From a checkpoint of a small transformer trained on Wikipedia.
Training: a variant of Adam for these matrices, 172M tokens, 4793 steps.
MLP neurons of a small language model. Each row is named by its layer, matrix (gate and up: input weights; down: output weights) and neuron, and shows model dimensions 128-255. Each number is 128 + 24 x the weight over its row's rms, rounded and kept within 0 to 255. Numbers have three digits each. A neuron's up and down rows have the sign that makes its largest values positive.
A block is one neuron, or neurons of one layer that tend to fire together. After each block is what it responds to, as a language model described it from the Wikipedia text at the highest values.

L3.gate116:149139148101110130139136137137083141054104160130145138121169080111176096162110118133108130135174172146120146123118094107149097125148166171117102121156097155115141194144086141141109123160172162108142109116150106137149120086114133117172132161137150133146133127136129142164165134145126159100121105125109115077140088129103174108134140114140128112129139153127134168128130114113098154149117
L3.up116:116124083084135116131101144151110072170143132112089116121117123128136163141134137146090135154130127150158145142141135074117097128128138119141107118127094132149135099126142089117134163116087126147135150153140100105128183103134138151159122159119153174104157134149099103096124095155136160097130161098116131106154120147141106130123108068161121126116142097094098126166127137118096072129122
L3.down116:156097142106133210137073145147147096129085095155089120128099118140142142095123107117106086101096122128097098093113177099156107114128103170119134141152128104145105116130167129125127115139134138147097163147117112150146081160109101125123137140117104158159117096149161117128119128174096094187096141150092157116117130100125123086095154120142092136143091146168134136101094129127133078124129
L3.gate205:156122107115131121095157100182099136108139123113113160140091124152087135107082138113128131148176152158065093127141149097118146104134150108124136132104109132143147175114135135128134169119143142106171106147183097168099090113159125131117120147097147139154131155203132118119138104095149134123163132115132155099145089104123097107131121100208112097094130134106150135098144128115161130127158
L3.up205:135121152097156133129142074112152127135111108133158112126117106123146147131141130149139175143149129115167114165149160096132131144174130161064138091138106156151127129073140167113099145125161157137164099092106145129108122110118123111165133137117116088125098171143111110143121135128117159147123107144152122141114105155136112118172089122148117122110130143120121145126143132127159154082141
L3.down205:122119123143113095163127166082152145119143120158097134097093116119166124150148096115130172128129120101137145133124121167131146102130096153096133146099123104106134110130105152155124112152129163153141142183144106138118127134159188148142132088115113112106121137104138118128079127072150125158112132173083120091113103122112144104109107122143133120146174156178121144104135132177140159100102
L3.gate308:110126134150115135134141090154089126115086127135158136134148121129125141149126094165148121153142125092154124100124148133133088124113132105082115154146069115154136073114131116091172129142100124105147109133120115135092119100138167183108120142142134119130178112142154120094133133195151125110123140138161100107071109162125108120147092093119172099102120160133163147143118106105119114108169
L3.up308:082141089139120149144138096111120093119148106125127069156126138123110122148112141102059148157135083159088139141121148155114132159137125121158171165095113169129139150152130153167144154180141148125128165162132158101113159122103124154155136168140132150133109131158134155149116138128139090123118143153143115124119120127158150125135185144140116174137172101129113123142104148123134086149106
L3.down308:105132099086133157164106099152143135120101115105158092122117134054149146089132144140138108121106162137130178111133111096094174145118120122115096156163130127130141087123144150178129115156128110104138136138141090120158131176075108175136143115102148124101136129106115134100159148120138091148105180138164140136092122116098152139109116090113116120152117132127137133195123157091086121135120
L3.gate357:157155161113183094121121141101105099113121182127107114090134118139122136180121107098143058143137150149098120125113117129142090127084106113112120111111082113125125123121143184086140143124112129141124100142110131133119143129135116162138174148141103139146131143097099135125105139115151137146129112141139143138118056133162140128118133125139120068105125085139128096120163120158134145127126
L3.up357:105118113119095124109088115112136105133145175124116131117119127101072129140166198128126106113141119084119129122145149147161152132102113136106123108137117163112148093060126103110136177113117107131120132144113141189071105114132128155110133090131135146082140167156133094115104137107121069112144151140109121096117124118118135170111091147112129137124129133118141112113107156156125114116113
L3.down357:087119112129149077163131123130127161114165073146094127149114142146068108102142134146130120147129113145162122145127144124140150138163109121127048159164107150118133170124132152159109112090161163136114118091143143150123110094134146097157114112132151117167101117133136121119096122150169103101135142118146123131129109072111151097120107075112113105199127129123122116144149134138117142149155
Responds to: Final or middle word-piece that completes a word split mid-stem, especially after "iv"/"av"/"ak", as in Liv-er-pool, Heav-y, Civ-ic, Priv-y, knifemak-er.

L2.gate182:113091141107101131137139175122097086143110115116126088112133140120119108168142116120106136135108119172130116163122160125149136175138152159119126105074152146102131154195156104128107138104167155123148154130155133127139128143152133097195131110225131165145126109153133146118105116155118130134141111134146120169154079145133143075069168144121170123099130144134119098140147131127149132119131
L2.up182:154146156112126132139125094096077093144132122124137079135113138171130118170112149148111118130113112116107096127122125131151164164146067147121130145118164167080178103151139100139120130121114136125134091089104146095128122067140139154178137111145146071144114156121104134106141132158162095120170121132177111139115149103104095133143103112119125117142138077146144135194122104129154125116116
L2.down182:134129151121117148093123105134092110130168160122167139163162141158153137120144108135108137097109114116143150141126119086155147141096098117144101140134158151149173157114141118138124172122133139140126163119109114120194095163127153108161149114131153129171140128161120096110122101160140164149153155153146156142103147093109071157150109131176167118162150147118150131132111138102190117171178
L2.gate399:139127068097144132121147146150157137123122109106104094139126101166076120138112162143126115164116155174134183161127126163126123126118161134140145127089116095107151114106135168139117109098170072151115152140156120110115141140121148149137158126118135126127132094154087150140140142123139152179115117145122156176150117112082131140137117107123084143137120090115129129120159096105163127108113
L2.up399:137164115120150114165109080133121111122135081137103135144138092106153124164126118140185141177147108132131157143125122126116153164156133102154123108189114081120120144164120157104166166110130102096126174094148121119128171121187108143133120147120126159129154133146099142141079108102081113131121110159127106136084101140127125096112125130150114121129118152127104133136134141115166168155131
L2.down399:103112107085111115155134108091101133117092188107153165138144086136124124106076123114178180190100128116066179101078100116114123116148122118153116142150155141127142106126167146117122141110090099134111107148123183132140097160115115138065089160153125114129108141129109141136086135105112144129114121134154132128126122132156140142158140124130134118137152162155143153119119115116123170142060
L2.gate416:139102097110123119109091137144143110137105083105115110114112107155142107152117140117129151156117113132125154173139138095110140135169103117104089139144086110073105126121175161136128100129152111105077158104174121106118166117136130135116139149124140077161075085135105126083126103149077179156137135106110152118093160120069102094106066130114094151087116171149130149116165149107104137095113
L2.up416:147095111078160119138116155186158120140132094136111128116104116128104101094142082128164147096122098165146142101121154104128149177139116123110132158123127113112094139139147159153123124131173101115080146135148116149090139135133083102150150123104113102139115125140116167115142159095133133156113154118110152145122095132121151117145145116116098146095137135147091136112146161114146134097117
L2.down416:110056128093157172125163133129146118093122152154122100084115135119134107123111172116101162171121157109122130129118098151116169113125109105107175178147131111079141118098178134141096145118126119139127131123172144126118099138092135122112134169098101158143095167113126143121157105144113140106096129149091113106108160131135131144168125164165110151176155180145100161117107116124164175134099
L2.gate447:150152109140071118101130134166154119116128125096117152095122088143077080119092145083118149162116128136160167123108104135167124106156124140137096139098100124162140111122130161125154111128168117142175109165124149126122167115116136093119135131106128135151128099176154149127089139142115092161118142161133153126119111112129136061115099094146092145155133127134105146155138109120100105107130
L2.up447:180144134108125101160121180110143112123136130116097133084121105149087092120149142123109121123125150117145114104111091119143112122183132144068140137067144114108119113135109150127095139114157145177112120141105109133111188172088144086149119131127137124137119136136183149138121158159121114169100114127150089173120130129094148103107119100127120157130135113107095160116117144105157105137123
L2.down447:093102140095138131103124142127130119097131118168142132122110144121149122131101162127093096121103143087143137151123113146153136142109074110118154167125131096109114143106172100129133155111072146135111127160127139105134130082126138109142113139083100159177082127162075137150123108135095139184139125128078143094110141121148141132122076116122139127141120094155118164123101084148148127131126
Responds to: Short word pieces, mostly a final "y", that complete a word whose stem was split off just before it, as in approximatel-y, centur-y, famil-y, and also novel-s and Childre-n.

L3.gate35:143130146125146118106115092145091137156144128130086087143150161148132078180108138084136099121120133158133127161150124137172157110136142143133091169105120131109156112136149128114144078136155123130166140138084146122137139117129124104169127109149119122130108116112106114144158134095180139144131137118141138121113101110146148102090116153109153115122147125169144131144134175105135121119178
L3.up35:170128138138141122127104088156091132132130151100115136109146133168137092156147150094109102140146127132117135132143120121171125105127132122142111153121102118129127145141128106109117102127140128137121134119101100085133111146142124081148152131160121102131072113091071088124138115094182136133161145127140134130085087079170123106088085136129134097142145150191171113121157179130119136129172
L3.down35:120097163136128087105141166149125164119184123205121111130100159134130125159130102098138139117155099148082146153139129102132141132130165152102106124129123102101160133097165115143131157152110095131113123129114112145134116128126146146104117126165087107188124142094112148131159159087162124149118109118174168181136160088146085132149147148136169096136141101136115111159138129156149118122155
L3.gate85:138140124111144135136107088138148116147117127141093169182135111165105146117150109117140120124140134128096119145107139162131193120137148135141138152116136100191098176109120134139145154101135135108176131108124113136105120133103114104105119151121102077096127127130127164179086136102114154119118084167147131099151107067093156106133108157140142133130146132094062142101147076143098142133150
L3.up85:160136091135127149104121130121154123124145160135124133139131172173091161149158127119100086080153129108104126153120132144179131075127138140120140091114138140120143142171155104132155103063137136136154076123150110120104112075122146143113128132129111129102117112134141149122158122122157158088172108128137159093158167063102131131113118116129146133123131123115158151121123128130149149129142
L3.down85:124131134091181112131138155120104122157134126135109131166110136100143128101115102163104149118137158144140137107093140090165146131131137144101099077114126130124139114131107120128123141133162158125133128107052104156057113104134134152089154176147083102174149116096093129114142118102127140159165160164162116146139127149165138112103145132163091136121141142136079116137138133128087101090116
L3.gate261:147146159113129154155153174141095135116117097143107181133126096117120125134173138128094118118080111131135096116154135114140111139130125120124106121117173151118114077119082136148094113127155143107135117121087139107136119083130151104139103108136109106180090114171088135158122104141159074147123151124118124172143112090115130139103071108145130154083128125147073073150118099133111121125123
L3.up261:121146145137141121114170090125144143117078133149129144126136144107162142123092128134155182149122178145142099152127123136164148130148126089148119151097143100088152116125132149119119157105102151115135130102114125163135137160096107146131104106139151119100133117137157126098143155103124136168177138147168106096086114152165130132099111126147118106150130107097113116119133149114132124100148
L3.down261:125163139117122111086114132129115148170155130107099101183103153156100120118136117131138160152125149165122105123101149117102156060160092120169092147134089049127166120132165149129127125093107137124154104119148122131134122184192108149117104125093126118077115143137128118141116155123143124122122161135191151145136159128109103111131165169161117111180111145084126135062129154112161164128117
L3.gate411:155143156155106109116124096120095141132131134136113181102135121135159154156119145150092116154114082164078132122141120110159141131127146138107137092136120112160177148112104098089127134147069137125134071129132143123153154136121115118139136161151112082141096112085100115141157138123117131106151125141119170167129131133113149150128080111128185107110115157170118107116162114148127108131105
L3.up411:148142159150119136111108090137108129159116123129133162119133120131178184123109146141105107188085084155098098132151143148145136128134141121109140083116134117168166150096105096114117118115081141153115103094131153111183147174121124117116139166132129095140081130117096149150142140126114159127166152142097174161124136116125144157153113115153157141129100144152128117104130106140136110141091
L3.down411:174101126142157166112160153135140130139105109149121117146145131134139104107109149086148136149135157104115126147098140109169121116126103120130084116125141143113142113100112133102098156124147171131129124156120120143142130091081051117129102105112114146124102132155127139136143123122138152141186187129146134124117136137125126094114137130149097110137152103114137087148067153097124115119134
Responds to: Single capital letters, mostly S, inside acronyms or split words such as BRICS, CSU, ISIL, plus mid-word pieces like -ost, -and, -ond.

L3.gate141:115105134120144148157132097137110121136135140114112149108137110125148112098168121151151139171176099123133167116109191125118131139109118115110139120171131091144131100168096124177068144149148110134128172096139145134133113145114120141087119103123044112140115120138106133115161118136108111136105151141135130146169134122126123126177143178155148158116147150156069107105140129117125123123124
L3.up141:155132127131089140147158132132167097142141148112132118110102107111123074129173133162125121091114156130152129136097125137137109142162111148117130118134113139129111151157155154166168126094164131134087124122149116126132131116116132125168085161070151191147087129117137149114156139131135144109115096098152140126130157164125126149164137106139088148121126161136133114073122180141137182123077
L3.down141:139126140105104135098132166134102114140129113123148101117096156133139117142129116137141095153097104173117142135117121155099178141145134122155121131112097099126124080127158119184081115129116121132124104130108144155129119164097110158144118134094124137143127170114085103139158157171125109130099109117134090139121128127153138134189120150148128124124129107151102106174139103110117122136083
L3.gate161:113113116130183132084148113153141139140128129139102129145136144134118139182120143112118090140132119144146146154139169152122089155142088106127114124082128118137134122161144169133155140100152089132155137147142165119094153104139145140126139119135106152162144133107170159106111108087143140114123123157130144143182140129115093075067120154082132122106122153115118136120148150123121187135146
L3.up161:116136174133159096122111108112155176115114106151146144091141144151136106105118098189082074099114139174112151120110153105118110115153079169091119117110138151132126207139120153162157112105139135112135142125134161108111137126135130115121135161091150153099122117095128169133145112071132118107164107094127141129121155156102104149098130126133121181143160123137150150159177125137167152123099
L3.down161:111111182135170195108143111112139093120118106173119149148120114127142158117152137146099118107128143114137152118130155110130117134148105126130110131222150123085170139116143151125096130108101160152137137166127138093153105137140118111130140179114123116078113109100104192097122124083138156109170165158107122151161099106132147116137141149152098123137142135127151113104138072125192127118157
L3.gate258:111136178141139126112137123122144121142127136128142080134076120129116078121111120124137140134105122123157159107151128160142166134140097147118127151112148149140089108134145097139099113135117099161147136138089173135137113096121122111155110111094141124186178108104100145099118090107138116149125144119153129122099146129160170135152110151161130149125165153182153143151163133111088112134126
L3.up258:091155173114127130108150120157117116140131134109158136136132132121131100122085152137124141154101129124177132083119135159073149156146099117153146119123135187115113127138140122128139142130137136170093160162125155129142121158129105137129156126115160092133180101085173151090076146168121104157119141128125123134121175090102155090086159125111137102155159132135103141171160138136139140149085
L3.down258:162102164113121136114125120125102102147110146221153150124134154102111150094116147092103165124128144108126127144111167091161110092127143136117151166121134130106179160117122131101115133097136147136107140100137147108162137127112085104112104176135116106139110122122123158148107161125079122164128165131127118149117087126122127126112094126143103170104103136127143116122083126087144114110142
L3.gate423:090125178083155130150151106123161156121132168116098132091111127117130112139092139142120098144115102099149128150158107148126106152162176120133155156125144112143172094158079143162137085103112112151128120146152194114160089070131125108135130151135086116157113137153145155103100154149128137117134129085125127154153088161120109138143132113166152161128157137138124164165163154172107157162106
L3.up423:109138154114151120111129119099108140133126182161100123111104121138150076131106143108112122111142133122101181125159194161144099162098095134141169180137126154070132129150129161154137078110139103102122157126126128115131125130148094145119120121085139150118128117089127162153097114129124140154142148133105163132130163114155152169112143106144107177140096172111110175099121161152167133110132
L3.down423:130111116104069138101137151118094136116099137182144120109129119093107148124124130102162106178130160127124124147108193124135115137146159131131145154135097102095137104117148180149108132127127161122127097153112125143126139175100139105100120127105074162140126146136123155162106174092095096111119147142118100151125142171141155122154139120126133128115139115130140157115124098123095158062128
Responds to: Single-letter word pieces, mostly y or h, inside odd token splits: the y completing "famil-y", plus qualif-y-ing, h-y-dro, Okla-h-oma, Mem-ph-is.

L2.gate112:122111092093128137121131111151123139137117142124138124116127095107142140172120125082149160146175146143117127126145164131113110138091147113066145104161161137136110124080111098133157144125124139097137120101124141101128095089119112157121160162157120109152151193134132080115146118092127120101128144149127151099086147172135124161139076091124145088134131108095166132112142139145076120128117
L2.up112:147135083111131112138141096162115088114158135128126115075147114102114120157129163137115099135179178151133144158115152138140123090123144121115158096103098147128142146123172119123145137161142115117107136134103142085147149149138130131148146201161125146137124139166131150136135128165118141123138119155138082148086120103093158093130079145114132119103144097129177108124146141119109129119100
L2.down112:142085150132082151093134137155140116141117071191117130126164089149127127128159065152110122120159122111090159113119172124126111139160101187157093120135112076140143097128109167158150099148155147131149132137157117115142142103105103137141150169126130141155111141150140147139144152142108121155114123113134148124135107151116107125125115108161089132173129122132095093147142116083131119165137
L2.gate219:110161115133119125073124093144102132112127143113137172126115101139136160145149128074179155086110087170123128122150162111145130137114115138167157150169122119093155132149078098121142127090134139079161111151153133130149134087122114151138129064129102147060145137138134140146132084128172117107130140106097139123108133123114095160109097088123148142155111121106109113152144130156085122155156
L2.up219:132166113097133124104123091109116150156153086139145112169130129177161162162134087090125127163154098153093164131144183127143125077112088127158107147148108090123150159117125134122157107110085129070151097130158119122134113086149103143118139099140114152143147150118120142171124092103119125140132093170105104117136167101103117141171074162144127125093123139084185114122123115145092112149108
L2.down219:115090114141148093136140149135146134154145138149109113183121175100094149173138088104132111120132171103167132118130122113125164096150114131134120137098100148138109180158125101115113135156094116185117154151160087094147108083150157129143119133153155125131119110133116122129127100114150155141173140105175072099161148112142119111104142088123106108087143114156111146135120113151158118168107
L2.gate417:178151151135124139088149087127111123148109145115122102144139107159131131153109092052126120168139104153148142111110169112112128080144116116114130120117119092122155131144135099125127082112161135101121115122126151115086114125135111152147114088129089144138066163138147165152105135112131126100111177136098126139092102112125124097146124114137118130091140095149102112128154148132103129110098
L2.up417:078126123130161150167140103150129061117141142150130091117093119141141083162091092109165138103124116112132098134137140112122106115135130132130113120122173062096104077130156112147124109184124110111147095071098122126123138090102123101138130119158134170137132131122053099146114125127150128139137095155117130140148090115120168110152098184143125141092167148131160094096109169140135125152143
L2.down417:137117116154131103102114190169094151149130147185122177116140162125143120159142103139131154136130120155084112113133110051168110165088146122183187132147116155097086102090133121098181153097110143153138110121106096114148159104143138105135132131109077105158107125126150114111111154128110142146068095147125154132113155149077148145132136093129139126128092150158142143142119151108118113135105
L2.gate487:082113124133147166110166093141093110120134147111088108108152097110166098167125139095177079122160154116163130142144152124142101152093137109128099118126134097101106111141151154084112133135164128108119192130108146122128167072137125120134151114147126145117138130145145098156175110097121142110132144137133147125124099156072137107100144137126109115088129096144133102076154150118088166138161
L2.up487:135147091112147138145100139103157098106136151135124101106125129098110140098147176129132133121140169166163142139114146155150112142110115092101147080091081123132114132122162119117160142131186086165102150124134118079123123134122145137090103147095103116083105100088167125177134146131097163148114147149147138106143137126098178123081142175093084137124146126154119164119122165152122121116118
L2.down487:113091146143095138170118165139108124161092061162103130160130108116139127130118123119135110134117108095114170135101148129135125134181082166150083151141166156135088153154127134137136157200104113104162158134110112119136139134125112146104151144140142121158105154190099143153163130147138098149115149126164099128141117141125116145169130118121143121134152108122137086154133082095058137135127
Responds to: Word-internal pieces like al or el completing a word split after a short prefix, strongest for qu-al-ify, also dev-el-op, tot-al, mediev-al.

L5.gate427:180108097129162116140076140149107121100125124151128136122126112145128099155084164103141122131126086093153120099146123139127107137083093096184104136139145185139083115110082100109110136163112156162098145113118116090107141096127118145128133108135136109153103157118122137131132110155133085139128145113129167133125120154114108071140079083129143164127125132140118103136136174126110121119137
L5.up427:146149161134180097116179103120165132132114172106141150131132172137124148112148110125117137151146099145147164102145138149135135106142158106091123096089120121125137176127152164122102151099100113111091121127095153136170149175154120124118091149093121144126112151147124129137134138066116183115186096149158150099118117117141182122121106155124181106162101140121129112131142153148098126131127
L5.down427:122201151146126096099121124120157125099123142000106126145147134162121092136153112124116116145105114132134119152097126130126136151152149137150138096123112163117119127099124109134120127130138130133142131118163142129151126118129078098123122149158159105101117153171099174116145143151140152140126107118133109130134111122088147123134117128144147136155159142105111106145139124134156132126142
Responds to: Second or later fragment of a split word or code, mostly country codes in sports tables (JP-N, GE-R, BE-L) and acronyms (CI-D, CO-V-ID, AI-T-C), also names.

L2.gate16:144133105104092146134138168130123124107108177111136150104146126110098102128155122128112124113080097119111101122092115144141128136180122167090146118176134145127140180189131129095110145158156139130106138143091111119118131115142178097158124155121098138148084154153075140146127152104137158122154128153097106133098119136143137105144113088102141159122108082164167117142146160122127109128159
L2.up16:137140113129101131110122143119140131143123122109143142138147143141104157125143112130154126162104118145119165113127142161103141139112148105126153121165127122126176134117130131122068093116130127115153128139099106122130103172116153167121168086118162114148120128058133117168108136091149176087138089140142110109102129123135156150177136109131134138127117145108098130153118169113156135137137
L2.down16:147114125113067148120169115075129167116149147100099110132147137115108151120147153099153145095115117097091107101106151132154122097138146140168100103108125099115141143122131139136101096083116185146166127116136119119130109143154130124145125084105114126089168096123109064142134139145136140128131136140133098109159144123161155071139151106103144122168092124108160111150108106161146109106170
L2.gate261:146173132133159142137141108170125126072124150093132127140143095138109139119111142121087107164095110090131144120130091144153145153150157173154127139101148152149122137084108101128133124146116091153126161132166152110128094137120178125159094116143090102164099163102077127142113131114107156187162138143123129135116173107110096125140098113118158144142134163147178158139159147106138096114142
L2.up261:136183138096174148139150129148114147105113104125152131151144139142101149118105131128118128143115113105127144119122077112152131161105129186100106164144167178130111109120089126127131136168112122145169147144143172122129084116139205115177105105112082114140118152112092115116142119139124138169136122150138155110110157136111117145115125123095138142163142137143156139093147161166143079102167
L2.down261:144064154153164153082153153120147154104141123184105160178153171108130127128138152105174123146138111040147104141124132137130100139152118107158093105107118129105118121152126133123132172134138147094127158135134126128093128120125127151143152153125113106122145129140135143103126110156126155141130108172118159121126121141173106122120123099133120120106155156113150148102109140122120128136160
L2.gate295:140140144162139131096139139142137155103185123111120161110134146136125202108111170161098095164119131138099127100141138116158125122106140151101136089125145118132157145068112096093122092132092121145153098110119148095130122151152110103116166127115101059133081152092085115161116131097162134116125109150143128151129154126138115125112091114146134145133138149115151131162151111143133102108124
L2.up295:133121151159097141113137089137089128089147161107148142137125164156156122158118132106106119140094091152100117127137117143194145108136108145103124114130136098142145166146136133121116168161112119123126130133106144137120161130126142098143139136155120132123069128092072123123155163126175173086173129171157135157113107138126146105163088102138142131132160147159152099091131156152135131145165
L2.down295:168109096136147156123159164128153098131114124105122117158142149127143116103117142083149137149124149094118127129075138131155133116126088116161110125145140132103118102126104107137097128122147150156111149143136122131118143094103078138118121115124094137092103140166114121129129110147147155113177217122142140113130158129158130108151141106135112104143146115112143102100087116089115124113135
L2.gate498:178130159113123141123139163147153116089126155108139159106141135132110109125159120094105124135120113153138136139125126135145104120138128154136098089142151157133134116103121119121123131106142165161092116108112087088154112153137158101103097105134120093116137132081140101147149124072112104126102146136104114109134124138166109140102134108140150122124158143151123120131132133171103164073146
L2.up498:146111124112112108105146149117087161087193178143136118148086136133108133158080146135123137108145117158137145142148136114165137120112124161138099125118178158121135132095132132144150191114112116125152106165116138143103131103123156136154125120094194128161116119138116153173153150117191113117143113116169148133139144138131094132138116119138149119107166085116120146121137190145117112151143
L2.down498:152118133102104129131143144122080158154143080082176086157120159149157142158141114112157126100156119105105107137152095104131126125156123180115112132122173139126146156136107133123104134147085133125126112162109098157148124103132093125149117092127108114142153143138148127146149159103194153136201152113138136136100146110152098098135164134129126125140171108118130097115137142108200110103118
Responds to: Second or third letter of all-caps codes and acronyms split into single-letter tokens, e.g. GER, KOR, WWE, WTO, also mid-word fragments like c-o-ach, F-ran-k.

L5.gate442:099131090157105117125113081148113114098113129136104142095143115101170102143172112129171139133120128147102141161139103114129103123122110116148125119169115125176139113136106127121126132147113117096148114150137141118123143086105153143107155111140089133138102163141176119125145142100166121101085114141098140087146123114144087116106161143140142140129106131155088126140121125098118078081136
L5.up442:121132106114156105119147141131157163125115072121068132133132103137125133103134158125155108091121117123120087173143109079134181113135072142114122125155090155089124114092155109136137101166104096095129146187128129133090116083118123100071149131114129112122099087129078112127136151145112122114125147118133159135160101115137102085155130138091117148103145117100136102134148096169110102133149
L5.down442:116107091119145157121098108161148127120130119140157123144150121122075121095146129121125134150136156095129124134129125128184130138070139127138082147185160134153192125099145132118127123108113115150141167133126098091121148201140136143099158146131140185103123136123111116133100144144146175133125164136159136145173104079113146154098115127124096136098123127151108130115141136115129081159124
Responds to: Short word-piece tokens (often a vowel) that continue a split word, e.g. squ-ad, qu-ar-ter, Un-iversity, w-or-ld, sit-u-ated.